MLP neurons of a small language model. Each row is named by its layer, matrix (gate and up: input weights; down: output weights) and neuron, and shows model dimensions 112-207. Each number is 128 + 32 x the weight over its row's rms, rounded and kept within 0 to 255. Numbers have three digits each. A neuron's up and down rows have the sign that makes its largest values positive.
After each neuron's rows, "fires in" lists the words (lower case) most often at its 100 highest values on Wikipedia text that the model never trained on.

L2.gate383:111166168115148125145166099140133147133096068191083122119116144140150135147159132107149134151183114137113094104120184105161080142089082072111124139067074098137169140220155148071133093143132094153086122114143169142183122092219143095165100120190121113097148166156187136145122112124112139146
L2.up383:081139064111113152149215126121100184164187078093159159151141110091153111150143117061082111141165138147123102118123128123157115102126103104104128125116100136144166166123122189093142120135158104181094136131107139108098126100129130089106101068131117096149140158136177123139104146113129119139
L2.down383:119112112119146138165181113174166093171109054148157114164062101166089096152160112095030145103148150105132103092137127183153146212145140121132148106090146156154139122153173143093141124142171123210138155140087120122136140106137163115134132133156158169167181139098105174097090122189120136080
fires in: "first", "third", "second", "man", "fourth", "mandar"

L2.gate430:134171152133062099177110057121190137112099127174157135096133097153154105168117112126096179176118088116126136088157114131118149169158166151116038128165122136070129139136072140190111058055091204050164159145124091131108109110093126088119111131107155147170125179128142111098141119141107079100
L2.up430:113105120167133122142081051088188113111119067157159176175114082165094144171105067086102157126128117111163149057160125069140175170139137185106120153139131098154174122144110099141166124086069169078171159164160096127109125162085125118114143128093125111153165184129119179078120112190113096096
L2.down430:078119089191146120091110139166113160113117068143128139130085124089015118124149093125132157071149097107182168138111124079166133142142134158119174128145123127175165128174166213086188145142098116141114162103167123157123143138133105165107102121152182123102159155181118134120149111127113161149
fires in: "time", "days", "day"

L3.gate1603:120119121111061129117126149097098131161139094116140179104146098138215156147159104126067099138142075139087125124175203192170138064167170155122073077145134101170107129125116147121117105088120152077096137152102140107137101104135122147158159104140140105112107118147163177084133134068062090178
L3.up1603:166196117115153107153136161132140095162090126153166161093068135157140161148180111097107184153111141152177118068086151115106134115122116151099091150135090096118175172184138139168210128174104174155099147153124151106166206170144131162087156052169123107086143127054100081083171118130119111117
L3.down1603:133143096075108158112135153125179165147111143151180195129151123055101136154228080114200119084129143102156157081066100197154146123152147115139115097079073200130169096088171078101130065113117079115135131096129119127112136117089091110081130104101120114144118117140175124119089073100078133187
fires in: "through", "under", "behind"

L2.gate198:141140146148142071143102133201144089163103110203232153110104071176120125126129135120176145121129097137173083071149066122099163201143095094131152139158177168045129094061145082098127184109083119138150106174150146053105121113120158114130114114158115103154168142131156145112122056155112192080
L2.up198:161182195139179116129100179088137133125104174138136159148119149130143102137140148139093084174074137078124112173158155140172155091087132153131159165124156163145104154108168165124133094169178133130120129158136121104101115133150126114167116149136144120098071186150131129181142153096113093103
L2.down198:114073151150117150128143098185122150150146059130126106132154106144087162113130128106136145148111155145130097132071109162105121162131162155098134137176135099067146102081108097090140154117104129160125125115137171109142151093156107113092092104149075169137176108117255036107089143100147150132
fires in: "support", "director", "committee", "review", "training", "foundation"

L3.gate877:093140143089081176136074117144114161129093129116077064189140111165132116144135121093097105121086137127129137111098153156136157154147175114124137125123171144057150108141131130109100119090123150166146120109180106181140150113185144132155146138132180184121198089153073042123109104130134138145
L3.up877:101150111177122097091122156137085176133169152154178117103124125170089103191206124104140118165123135109139140144103115137132179134168120131140107134072127087129145066137104109171136118064101134128142154215121071153145107136123124114194088110169119162119118077139104138084150110102133095121
L3.down877:076163100090137123169143043075127128176150153096106103125143120159169092161174117121125164130129091090139107100102082172098138155133158143101145122105157146193124140127136102180135101110118177093123108159143091137117111161105170115131071127133158130121111086137117147111104133191170116173
fires in: "or", "originally", "no", "initially", "simply", "largely"

L2.gate1622:118159122164063174106068072108104123127112062125155137114140141165132095131137138131109157139128102079153133132058051108134185140146126136162140157130133131084117121113115136130124110066159158136156115122135158147119171124092120130090127121125137107128136141182114156115170123073093112100
L2.up1622:140128101146128164111141158117158106120146151109095151107130133113130164127115193101120100177120161138101200085155193124169079143109149141097210143129163174123093113137167102078119163173089178109140109134109142139139107176165156099141131107166137148109149110083170122127188110152108148095
L2.down1622:120116199165135177142106128162118183156149120093166129128175115194143141139112126123170151126107117178151135110176067143098133184079097090083113177170172159117154154085149107116134151110120113142146116111182158076168063153138168076116193150075159133152161109097146098109120187121126061128
fires in: "research", "institute", "center", "foundation", "department", "committee"

L2.gate1751:192143168097203138154134207141137164120087167116118159114202075137115140140103092163139172106133179150097100117113133105133082091089170118130134093088119172159186106180074128120105119151073155136131157101157095153165122174114136111114083147086144144106107160134096202131147082120105163081
L2.up1751:149141129104217141110112181130137202098137135154118138110153093159065120208135053137157169126126129205176116114140160132170108086110149113138112113116103115176127071125110137111087126093154182181081162132116142124127140182106163142131119111114123156121130141160182186134113095127135153062
L2.down1751:136140130147116117111147103115112118165168112118090126149075115114133128149113146130132121132105131144164121134145114182107113133139160127110059142117123110088074095096122097130126148120189114153208160158146118136061112129128124145085122124159063138144127104164203100144095130102155100112
fires in: "sports", "national", "international", "football", "sport"

L3.gate755:117162129151124164103132089080120147143126101176072201190138098108161083104132158099173168090130150165116150133119151085175115119083080158096172114120093147139192194141105138167175125128098143079110131156134103124163046132154152137112087152129101115126133120144180103133125103195117112108
L3.up755:156132156140105123109124136122083170101115104102105184119133118118110100058168131128086183178136160130099155168168105169143158105126147174146226078101129186097097203163044186136151168120140129125148144134128116136210126063157083120106047166093095129131133106184131146129125164126163092070
L3.down755:112179122197129161075117099084170178128107149157087159107143115189150094096098162132134193091128147226089140147148134137139180094092132176129146153081091103101119156156132143147126108157153153076107130130179151152143089187155118094135054156095077081143151170211155147135131087223142136092
fires in: "km", "mi", "far", "miles", "section", "t"

L3.gate1620:144101144132158165086096151093135174154097137111106136140133140120130121174126117116094151140176117232115150162178168105139171164107134098082121179114077059134154119168119107173101105126136110123123155168141153126136150052092105086093122137131157129078116142127189122103085117129059138088
L3.up1620:072132166143138126171109068087135186056095150110095180134145170112208122129111091094126146131139171203101142137159072078118179102135102106107093123086077092177123109115099120129142135105158070128102157103097125072148166053129152124092149132086100113151078130146137124129099109149083153108
L3.down1620:092134100059122122136128165096136176127154111141129136125113107176172119183110122152092118154120160188075099105160075105147090148117121091088160134096099076195114133108105130132093147175172146134147103121155109160101146078082200107149111152112115108124112154098200132127071099155096146114
fires in: "western", "southern", "eastern", "northern", "early"

L3.gate962:178170165104154145110136197080148095125135133122108138139121144112147143093130146161120132161099182168150112129095119176174104109108123106133112146089153182119158149124144153134170120119119085143165196079105141086098104172075160122156144102097088133101113129096149166199098122128129133196
L3.up962:162149165087182131148089191116152122099109153197103092141134143130121100167093123112187157099105135125151105040121104114154142063128089106157113172124153118161085102106086137149140195087080110200175089162090143138114136126138134176115126100119082143132114132158158191112124092166152085129
L3.down962:137128158131186165130134108106135092121090078157063088147130121128101164178044102086151176127142186118128134126118134119076114141121186187110146167159147061135089083122080142126110128113134162143204103135182109140108176099148178167073138135154083144162178143140165143113192195120097098161
fires in: "country", "society", "congress", "association", "sport", "sports"

L2.gate1119:146117137099142115177142114131156071095093150121128072173132139158096106103173160164081169102093115085177103150121183082115172070142169147150085113062082124185069151173078113161166162146138185184130171119064122117089124162184128110143145116112142133133134104149139177111169145195187187100
L2.up1119:070082093141166034146066135172079065126172146157131147113156145169114188064111187144147128085100102103113112139092099100119142065070118140117099100159138120154115113112063065120055128144095140143063155129149143128161137162169183097113119152137145120128098140100107142120137043158178167143
L2.down1119:091123114184127069083071109093111152150171119182182150108149149115120133116103114133093104079141127105113120075127102161122109128068131139199146141190164096134137127126103100139136117180131146074116070118164076156150185087148216123110103120161108103204138106155149115138112115168160127174
fires in: "january", "february", "july", "2006", "december"

L2.gate850:141121128078096116145130100151080098107116088073125060112180167131141081066104147172169065102133107122118189126129093159129129169131155134073092160088133155138144152087127173141147097099147176071136127094153123103099193079169123122128135165097097095141126132165170098171197125190162090135
L2.up850:107153085138199137087121145098164111088119131103143074129170161116120107078110119158111109094149119110153171102185170107166130141110147125111120143076156123142100082133120092154189154088106099098156111158125086086177157076171122184144077141086161112166120092145131121201136087156085108084
L2.down850:087142126096188108140166157138114101069154095104175090127102107118163119102132148149130123098096104103134155140107073138129122180089167134090135119078105142150134088044125135105143188117145113092168090130109130095158188152158100085103158169117048100116157070182201136177175097142133061139
fires in: "during", "mid", "post", "air", "pre", "evidence"

L2.gate482:137107106068079217128068112099108082133073120164161135157159119089144094133096106205062154098111134115190161124087126148149114125170086134082138123145148119125101116121161133155094142046075098115135145160154127116114095165094129116100114104113165088099108170119162093129130176072152127094
L2.up482:135086113165081159078163143105085126112134120099137188176093110072121117200090128164151139134122142109141169101146126100138166134098166154089143118103177113078118110109176093127119104084068123087114129101130123077065152129114124080090168112103171129074120150088126143166148125075121165098
L2.down482:115148167204153103118142098107098166075104168119142208132128106098162105159144162129082140110129141129144167064134151104132178116076149091112116136108139076040106128101116140122128129164130119125100108107085091087132139117114155037081170143123141173151127087083117173128137146124059121184
fires in: "death", "use", "development", "career", "life", "tenure"

L3.gate581:097140154106163118148084117166088086072145128137102114142080119133141089086169119064133159146121100141107160097078192094144123150137155142126107162124135143116065124154093076167162129097082143154188182130092105090141091114178110142184151165126100124101138153155086152110137110090100121106
L3.up581:099103121105138081202129096130156159049080139130155101125176130135076123145143130125095145154100103146141163127111162079122141124150154127133117155173120109139125102133090084171136137138172097106184197131136108104100102132174120126146107130144132095065139087161027126141180142101161105078
L3.down581:160085141092116158117115024161075099100158061197116086145102122135118122108098150125137063104142119134140110054117148087111191136152133123112163095113139133120080110128134080100145140127108083101167138136091169148122125111145160130125064142144091141113167133053112100106122140107151163129
fires in: "party", "president", "politician", "governor", "office", "minister"

L2.gate742:099095099123097115121140158090193093138076121174105137145121199084142114139176139168154156154085116122171106087171159120136173101156113117095140140125205139156128110070144116108163164123094109116151162115142154118145088186154144125190159139126086122127169141151178086150108101129121108105
L2.up742:094112162066168089141200138139144101121116140122149123178150125090099143094142136163149140102135099105127116124144129086160109087107117124077078086130145143154154115119138121125069149121106108088107111102150119146144141170124126136071146179120118195119122135102081122129068114153159207108
L2.down742:103092079090124077161163098101165132081084129166139157063158184101103105164232175160149130161103098118191119054125089150093146129139145172151115182131114121129125134101166127121146157139153126133117149079090109077098158165117084115136159137216168071133182103124135164135138086136129094140
fires in: "life", "death", "hospital", "prison", "personal", "home"

L3.gate779:109133117147151141163183200154100106121170070105177114164095141129136072082126178158180133123127113109152145141132077126136107135142160083175072149122119164139158215136051170112145158143109140139108075101117107119111185141135114127165092087160142119145125182126134131142167127161085155098
L3.up779:111110052196114142127115155158139059150212099153142168185097111128118129130116147136081138115176112106182185171163096093135179175156135164102161159069117129129171145096095125107141167117078116113153118152108136126129150090115130084156186105121087110132157140093109117138147121122175114131
L3.down779:079066141163117070132127079089145098108172069157188117128100120115096093123163122167091136091136082091182112114119156045137189208120075161184144124171128166148112087118176133137095126157143078175116095111139149172127167129135174130120129189096081122089183140101109203147144098106134141103
fires in: "time", "date", "day", "dates", "morning", "end"

L3.gate1034:146146074127126154099129140061135137138118146116148136126143136131124105097161085121134098167203101083106174153155182166136166097096100161068132096152143131088112153150157132117147151073112114156127095129181071160087159113158148119106103149138096152127103119146137158200143100154087148080
L3.up1034:202151158164129178152118110157128133160188123163156112123124093156143065143114141093133087134102158114143115113152122148132098181065139147052208134144158159170146213098125137128094114188117156106127118123159160142151116138130117163130191203090154118150194090079200076064108127082111159083
L3.down1034:108130119173156166102165110197167151163170145170163144137147126154121110117152098152123125142176135088129201103124175124163161086100120147103068113106124140100164085144120146101162138136141110143193106132135137151194148129147151151124103148161098125101172104095177104114151117117113135088
fires in: "began", "started", "continued", "developed", "changed", "active"

L2.gate1754:121122117109089203158149083108065185131135097133159141177124123149137125147138104167120150159140088142116127118071161112166123131113125124130156054164127131163128141144145134132091105130121095126128190131107129159184124147158169088103157109149136099170141111163067097117053153079115105069
L2.up1754:089098118118099199175164104122104160040088101123177166155140128152072114150123090150122071150165139172099142125075128042171112123174103109145154067148134101115145181126057137130140139122086113148173133138138179086171112177142167120110152109149126065127168182142067153146094112085153082062
L2.down1754:125088095168067131146158081095123123109059138159127167144049103143062117115145114102132084169121155103130076103104091098140159121129092160114123103142161038082087145131123162084126211171113126102154156138085158090099080089134104093052117116149129080141159151120122155109090106107163127093
fires in: "son", "daughter", "brother", "prince", "off", "sultan"

L2.gate1519:131169127106124132135129136072130153173164162164093114182098140134102188127108126145139116144110134206115083151161169145154114135045119050151155118093118156155134141160085121156137088116161144112128123110124126125128162096148126157147133134130149134132138077109068070136141107117140120128
L2.up1519:136121138145150089102142129096183122105141160113201125169102116185106085142138069085111096154166132209106093091159130134170171116123132103097139100072108144168143168164133146194143157104144111172146095114154119156124152119172112092086137104167125121155179136080106085130202091149120096077
L2.down1519:071115083112087098127130192118147140101147173115173131150062091201066138150137096107198146139150120135137136081110133144160158151106134104108073093101124137136088107160092156146129198105158130172178079130127174149114100146165137105124095120148173158129141087115104124146168090167154135101
fires in: "originally", "currently", "still", "initially", "remained", "once"

L2.gate48:155160155118078191184160082129086164112124110109177144080101193067147124109126143158144145124122091117113163129094141044078112108131092162127043108133117190108062118141136105181140110157136151058160134111085130161135136068117112091089134125160110106182156115147128135143102132130130113141
L2.up48:162126071111115124139127071085091181128069126069120102184165109158165145116110091122162119087152089135136176206162162123131057076094094115058089110126132147113105119078132127156166147163178146099140134056095083160162143180129147083167128112109088079077147106181170156137171127071185148146
L2.down48:164078121103090133115176041072092143128113126119118132134121117118142140171126161114171075138168132093153093092149172119088103145097054152141119090132143137125139126112193141141186175176136157100169096078123164157135109100166125046091138130149125069132209092138198138117097099115188150110
fires in: "son", "wife", "children", "daughter", "brother"

L2.gate778:229142124155112114206168072107151105153114138144116127158172133165117147130126141156195168133110115114172162103142100119142124149107142113143175099068080143091192085135136114149114101122145172077127195139159118112128101143166155129128094156129180056131112163140101095162160145073165169113
L2.up778:189129058139083101135104121125135132162150134147170178119160116101146103088114135110182111176090136168178099117173139084163121178146151137126125068095143107153157100119056112125095100137126188103138083172139117093124145119167203060094100160165078134139130098125114111118140140119169114101
L2.down778:105132088135121095144134139082137107122133111164098096156094119156175156127139105130117145173100124178049071121145110120114135129055122108089170122151135110091113134103091148120115123117176120124118102088168142183129132116112136141116163136153124124124135072140155140149156147169144090122
fires in: "western", "eastern", "from", "inspired", "southern", "northwestern"

L2.gate903:157109074127056121099120105136119038092187141166116132149109169054161152077165195145128128107065154126059141144096158118144120143096164114147120163082141147089115155114119126116078135100087152080139114113142158133152130113146090172100164090132089108064108125075144054090129136138125104119
L2.up903:084121156118083082145170084132164141191118095169193147109109123091128131142145198153155128119154111110128095078073192107118135220159124141151132151093127074197157172145144137154123121139130106146134122116114120153068156139111126102119136144172165119126121127109114134135183151154189116147
L2.down903:176146159174120158127133149113101114105180111098162092163161162131126172050143148093112115148115132169106130204150125129067136119133154136141116172121139146096068143135099127123142109144147145193057201134123125120114157090154081143084065139128129137180115113082129155141144164100111065087
fires in: "music", "song", "songs", "albums"

L3.gate1660:142195131142128154125141188161104166121156072082159135139119192121127163159144091089122164147139107085179099137146116171174142104039124121164085132100116164169087085148144130135168140124125179145109133126129126168130153109168110062104083115125098124109086131114157095149133159171178096159
L3.up1660:085163160138119204135076090172140159131146082125157202111113131127117127154154146066120166135111107151130162175130116120160154127095170136090122110167184163092125089146105110154198194118073137096189131118085151126128101072134173090119136124113144098107118154176147142147181091130113114151
L3.down1660:113110114182096179118061051140116128159130178136180074160157149189100116133178128138140182158137140136139144124116079152104145110109172194138096141161170140089090110088140099151114122088103147084155110132178141088141081093159158116093137130065137101115195159180109123141146130085150127080
fires in: "group", "set", "family", "pair", "model"

L2.gate642:170128134117165116160116105149134114138119173111124125101149137154105107100112149168093122105133154125133133051148145164130114159120131186120153125093099134121137106079112065120165119141125081148107092130122103172120118123176186108171147103134066095135094114192121107133150153172122141141
L2.up642:133169102147096105165108140100195082102103125085150075096122160110147033105155126080140201124090141094119170128130141142079118073132184071107161118090166182146140181085131126166090113168099071139154174131052065105095058198131138084146093136051121137141121163143113141160134157104136165097
L2.down642:127181174124114134095184108112188129075100150096072096078147155098137087132093127077093123104097131133136146107093153130106074115105165069101112071130116158175150103123182118148125146064131104105102131091166141091194097165150086105140154160068141139067074120164104110129108123123155116162
fires in: "gold", "jump", "throw", "games", "artist", "bronze"

L3.gate1627:107090154111098109153037145195123141091070139107108116146134159136135124087109132151083064084115146155131101150116176120151097114130120037151045140121115145199145098167086162160153133133172181132075110105129117131119109160124121164164077149167130144097093139121107062122147132138210161119
L3.up1627:070121178158122110069137172098119193087080141110145166068095092105155139130160135153083087094151140075113161152146140165155090133086203091136094131112095088112156104183073160133146119077164122109124095145127094117137100167139146122159085128196105135118096175123067186146107125106125068191
L3.down1627:082122132130100121091153122111163151130062166148109117119134135108124115228099110124109124112166105088091145140122118185140141163061174080128065132166130038158075185133072100171093166126096137172145086153172113140098129140098158137124105138153098165117150109182110158132117133138138081157
fires in: "december", "november", "oct", "august", "may", "february"

L2.gate848:128108133145101136134137147058162069098108099156128186165124170131128137101140150105164066100157132136091131154062109115123120175117130120146087188095127131154155109157125114135177159072018177151134118188126141070088143138145114094146131088124117087148138110117073100129122083082063148106
L2.up848:147146077121084135140122124138091136108179148146108068083103082201153167051166121135127136104106147125148132076154149134110177121148141121147088130140115194163104117132155116144223140042110091113147170149069127141096073112126126131116086122094056111079212101103096120104154153130145075157
L2.down848:153133150157086105164137128098114078097133174116152090126145128119142093064144162103193133127133136143137193155151128170126124137150173169194081156096140183124118112075070108119096149085121145150076149161179163059097158215134154169115136065130097127153126133091175184136113116136145094147
fires in: "code", "information", "text", "isbn", "data"

L3.gate648:144083180118157098153116074124130112163105145126150126087103060118144118117144137128177065149199154126134040146123125170119141144142100139116044131053150155118137158095115107126109094160172120161110172181096112079144132100132095141109100157068119106166106130150172129138102083131095138154
L3.up648:053182135069182158085168152094123127157123098109166089105128077161127098140137126129149166083183112142095058133135134121143120113140139123107104156100151149174129147137134108126105089163071101151129171105110122162155091174151160188131134147063139146152167093117119124134131088146195123156
L3.down648:159138125144144117107125141141089121114122053124119104149122080146125115188067127109167195119153092143114080076138148167140126164118116122119120131088129109128096161104109165121152118184095102103113178095122139090143158112090203158137168128159092102119184107108130141138100117131139116103
fires in: "began", "started", "out", "start", "beginning"

L2.gate1218:145089174108141121125121093150149166173102150083081088079094130070148140121138108114041117088101115111074081113130125128093109073146107127036093095162185135139076128135146122133106165118075141090131154190157131086115149095086116116120156117098116124127143105128120108168131098141085101130
L2.up1218:112166154142137078127137093154161210152170151110111109102082067096145120150169071114072124161112096107080043092114103170093132151153105113065066100134156123179050095122180122180089162159137129101108120155132113108097218109083072149137127062163127123178138089139140137090127084111084134127
L2.down1218:129166135131153113095152091141084174124123175155168116123056103096094123168125133136129124133169100136106058072084103146109165141163156150106071130119141147193105127101128092130156174111119132122136148107115141077111125148065070162151114075120116088142100079150092110103143104149113133092
fires in: "include", "includes", "are", "provides", "offers", "through"

L3.gate553:138120150158149096171109145078110130134092100088126056068123148116135101133121100173158159082067117133129135116150134154156099114122177106109150126063130159110134114055167112131164104111154123163192179136135150107116143120119106131130166157093097107182139142136129119175149153121201148077
L3.up553:130079120080147141112151068107086116124085159102202042188168138106166190175100109167124064144180179118161106167103088164102141135071164133103142131132146194125064161121113101126136087132171098122128157092083158123143151139062113174106134153083069131132168138131119114114107110110107125138
L3.down553:119125136129103148119112167115107165110144159069190058180128153144183157087182121127196139082174136113114144132151075132090122077110110081116139137095145135152082086071119080101090132132137110130161130130126111109121188179120114162101088111143064130111192124097149119161172130108199087095
fires in: "began", "started", "during", "continued"

L3.gate935:118101220138133179165145159191140085110185107146105219155102114052111148141152084168097174111115108097145116211146066154121154071097113060126181123125175107146068129169112208120172094126136081111157135096108078139145120072130167145082101195179107074118067132118111143158126156121126138077
L3.up935:136190255126150113190151127152175092147140110140158117151128111102173196137135148145157147108112145094142134155143128154114113069143145141132166125151147135107090109145157109184135144134120137161169170131122074145129151079134080141076108167145176148120124126172166158124110112093143117139
L3.down935:123137192143136134115132087071203140137116166147081142174121088071154133148069141174143210112161077154133142116125112128099107064096142131140136167121132115117117085081084100164126176138117106122196119153091108145066126172169092128149130124134128097199129184114097174145174121062140114094
fires in: "sports", "open", "tour", "training", "association", "circuit"

L2.gate676:181161138071146108170075150144081167167139126137121180142102136150110187094107118156140156070104204157203096101149156134124154093127132115115150138097134152150157064136155196172128095114164154119115107126172168124093168149178109093138144141124174100081078132101139159133126140186114154138
L2.up676:104182167139113100120111117165118168166154145112147176182134165153136172108097115164147201094120131188140124127131138187088154109176098134112097181095138125104074086143092128108149126205107071138053124155152164132143182156108123134138118092139141088142153149155160149112088112134094182135
L2.down676:142172119096065151086176134127121137178137099132101142163082150142138144101060130099148183146114170115179148154150136156089184122135184123122114156131154118122072024129177137130149183135140085151138138117142167133099148119089097074095142031151098116161127136151161145126122151136113119131
fires in: "sports", "art", "football", "sport", "volleyball"

L2.gate1341:155165105136137071191146115142160079152116138152160139099194114117152092063123176176143157085125083071181106076110117139180128118091084110146164174157109185159124133105170072173083054127171095080134164165109136122077124129138108119101164101121089085123171090176163126156126166156108152094
L2.up1341:150125149131095130090163150138194174098136072115095180140153144123146123197136154078109135108120073134131101140139085132144128103091105161114128087171125077080116139106155094100116152218072126110172148136134106060187105151142098092127115146124167147228148115126174119155142125114129126162
L2.down1341:154088193162104113138142129164132150108125099149116115176129136108104119155150114091106180114125124117107128106131086127135081109056118098126109089111162147136179129100095127106121106151154095089106152121088103105118104101124095053085151076085067126196099161137153122107128133111096151123
fires in: "born", "games", "set", "jump", "meet"

L3.gate170:130060115133178175153122103062163133151107159111207120138137177184114086120096142151108116117131174056167140119157099159102124078082095176145135112134177194112190114095125121108112159140130132145129107106176083159093166139116152152165090176112140098096168159143165139173134141075107168133
L3.up170:149126097143120129156136148149092113131137154166146136130118072087136169164173132172168122167112147147152148095169138180152130150065149108109190094117132112145148218078102094132106148149155132130119120124116141141125122152162076124111055178160119118189179151173170080122108110083129178117
L3.down170:124097078154181166191155147120134116174090103110204093130120150153098103134175194157100159119147120119157133168131134166165130104122150142100097074143171150122158128099158125115135111109140105106139133085213134172129167115142118094155071127095132117092191118123150144149065130131102128077
fires in: "began", "continued", "started", "early", "went"

L2.gate649:127109164103163063130132086120113108088147154181195078202089073138064135105118056111153095122125091107138078155178117131124186123164065156161119109104163152158159177062120173112197154150099136138120148098186143104147125115140113118106162197116088071138126104132134064153132096133156160109
L2.up649:141085120092162162093157091171094096121197120148101081198143092107107133092074084135171149122146094163168104160149112155103155083094098116139116091108125117131159148123109127138151119098093131078149139181150095106161073108154141137120140195127129085133169179110171077204101112102099179148
L2.down649:079077133122140093123120098183106120144109165146208120182099040104076148127242119106157108174119107103153098148117096132099200124127147131149076147128185142126167116077110142111147146114155132151126116100178154082152162155104134181115145163144136083106168136114168138176143075110114157103
fires in: "began", "started", "led", "start", "completed", "finished"

L3.gate1732:168100119059145192145160125128141122141128062169169187138118079105134073104157149154142155084163156117150173130153138101180167116101136102125169132146153136101102130120134076108143072149102136079129088140072120142082095106134162112117096142139076104143145184153023116145140173084098135120
L3.up1732:080151083072109205119194134080164105144141110156125095157112144147160135155120128146105163091156125135161133125186104135135112147143171105106154128163149136098101181151163130206131138130105109108148113087086133145075125144046122101186147125170101135126123198082157143087081177040122099087
L3.down1732:113155158114113078189146066035142110113173131096108175124161090108090099122080138129112117105127114092160127080127098151119109174151157103134218096157100095111054139082128112156149159118196109163183125095152206131157142114091162148146139144219130109159181111182177121131139164090124141136
fires in: "story", "portrait", "life", "death", "marriage", "murder"

L2.gate1453:140186086100158144136074112094091103084145048144129096073126098168074172155126148098073154090110170088081125111140120196133129106095208146126118125098122135112171133174139101145223133162115130112103119161163114194157154125152139099163131133148146142104113170180097195058110106171135133156
L2.up1453:093088095183089118095171145113141126111158113152151191127144121157111136111098145076065093106141174138139139167144104119140143161127105073155159147111106131186143191176151174159127144145121104111170132157083154120169128124146108076094150189119115098089203150128118144162095121043134168118
L2.down1453:122074194146134101080179164172134136108134155158160125140115119177061105144162142090063118138145127149156154160143157150178146102127147093161114147131117152203149136163116174115132143135127094173135130122078138149149140161111150061120150170095167114060145167110098179073072093034096153113
fires in: "second", "third", "first", "fourth", "sixth", "eighth"

L3.gate835:131138191107108163114111106102125135168120069127137126097100118138130112123124137132179141119091133124096129098120089121117148066107079127157112163142093136199128103098108169097058086142167165179162151121186155080137099118088161128082148138134153144147113111145179159147083091132084126094
L3.up835:140130204080180076153160052147072139111139096105084175099156076124168237129111082152075116232147111208121149165162163163098103134171128112079094066101124150120146158162045102176130149101140148097139124150102081121130216087171090132154106122146094104127136222110126127149069137062152118078
L3.down835:093088114139115197126142147146066198164145133113095139121111124112139132143127160106089143107070164127070019078111088128095173081118127137139120134147160107151121138125151132075145139141096166176139102116233110115099095132101177116099106132098127074156185097148162136142054105129063140105
fires in: "southern", "western", "early", "second", "northern"

L2.gate212:094140105101111169098135126145133092159112139157124160154157079106092121107142174104078141146131085162118182150065126116177150167120192130096083176129153092124159138138146096190108113076109079171106107103132118115098109131098125080124150150141168102095148120120133124145105143097108188121
L2.up212:130172131113146164130133125052135120104120095148101155164131078145144107113108140129107144152084115158149187127108143105165098133139103143099132157163114089111135157148177096220136113062136068150125125064080102142110148131088173106118171107138133138068146118131134115147143158108138160101
L2.down212:139074134149123117065165134143185123186099131152129164172107083109077076099113174108128118118114129113127161128149197101154153149131091162118104123164128091087129116119128141108107178122145138139078140058164158098137154133098145082090105139110125141135152102120099116095139137125120121103
fires in: "moved", "returned", "retired", "removed", "expelled", "transition"

L3.gate568:171100137159153156162054100104204134172154148126093105036102104103167139155165144119090074121088160137159194087092081106154120170101096112146134106141100136060149077067099170133056108109176104096154117141161191119143121101120195151129159151129143127153124160111075103118158114138109123117
L3.up568:133088089128164157124131144084094201083094144100128186096151123137161122171124117129060110130183097130127105171127102121103144146086138145107132101128119099124096132127107193086088127111123167115116125075136171100184095147120120109157130110179100126142172101117147118150141180079086158151
L3.down568:091065136145108124136150138120106172069123120124103152159091153094098132140116098130093130035137136123083124182182115132079125087129151116130100125098151088155106165199103120076112154151173166148120120110072121168122101139129095135142128108144186195078111127085133170111090082089164123081
fires in: "check", "use", "finder", "taking", "using"

L2.gate1123:134088040053145122065137171174117133075156116037121138116119111117118097098178156149118102129117176197118116125139123070135163097148148134081165177160145154119183139150130123122184161140145130068143135126109108075133113173156080128149141083117120137101144121103088115189104074109116101153
L2.up1123:132151079109085132103161146104192110178160082183127110184126114093100076110179140104216104105086134152110139109104113109136125121178135093148090152123095130151221124115171125109120166080108117130153156202104143100083149128110125180126176082177155091142170155090105099152133137168149141142
L2.down1123:130123145152137102170133117139152084083124124142143164175123145093106078118181170060181134164124086124086165108140096187144108143110137136159091148128116096149164164096135146143114177119063179139094128165163118119082111145095127112126147140076156133174128099095131183078130096115116119120
fires in: "video", "release", "authority", "department", "code", "information"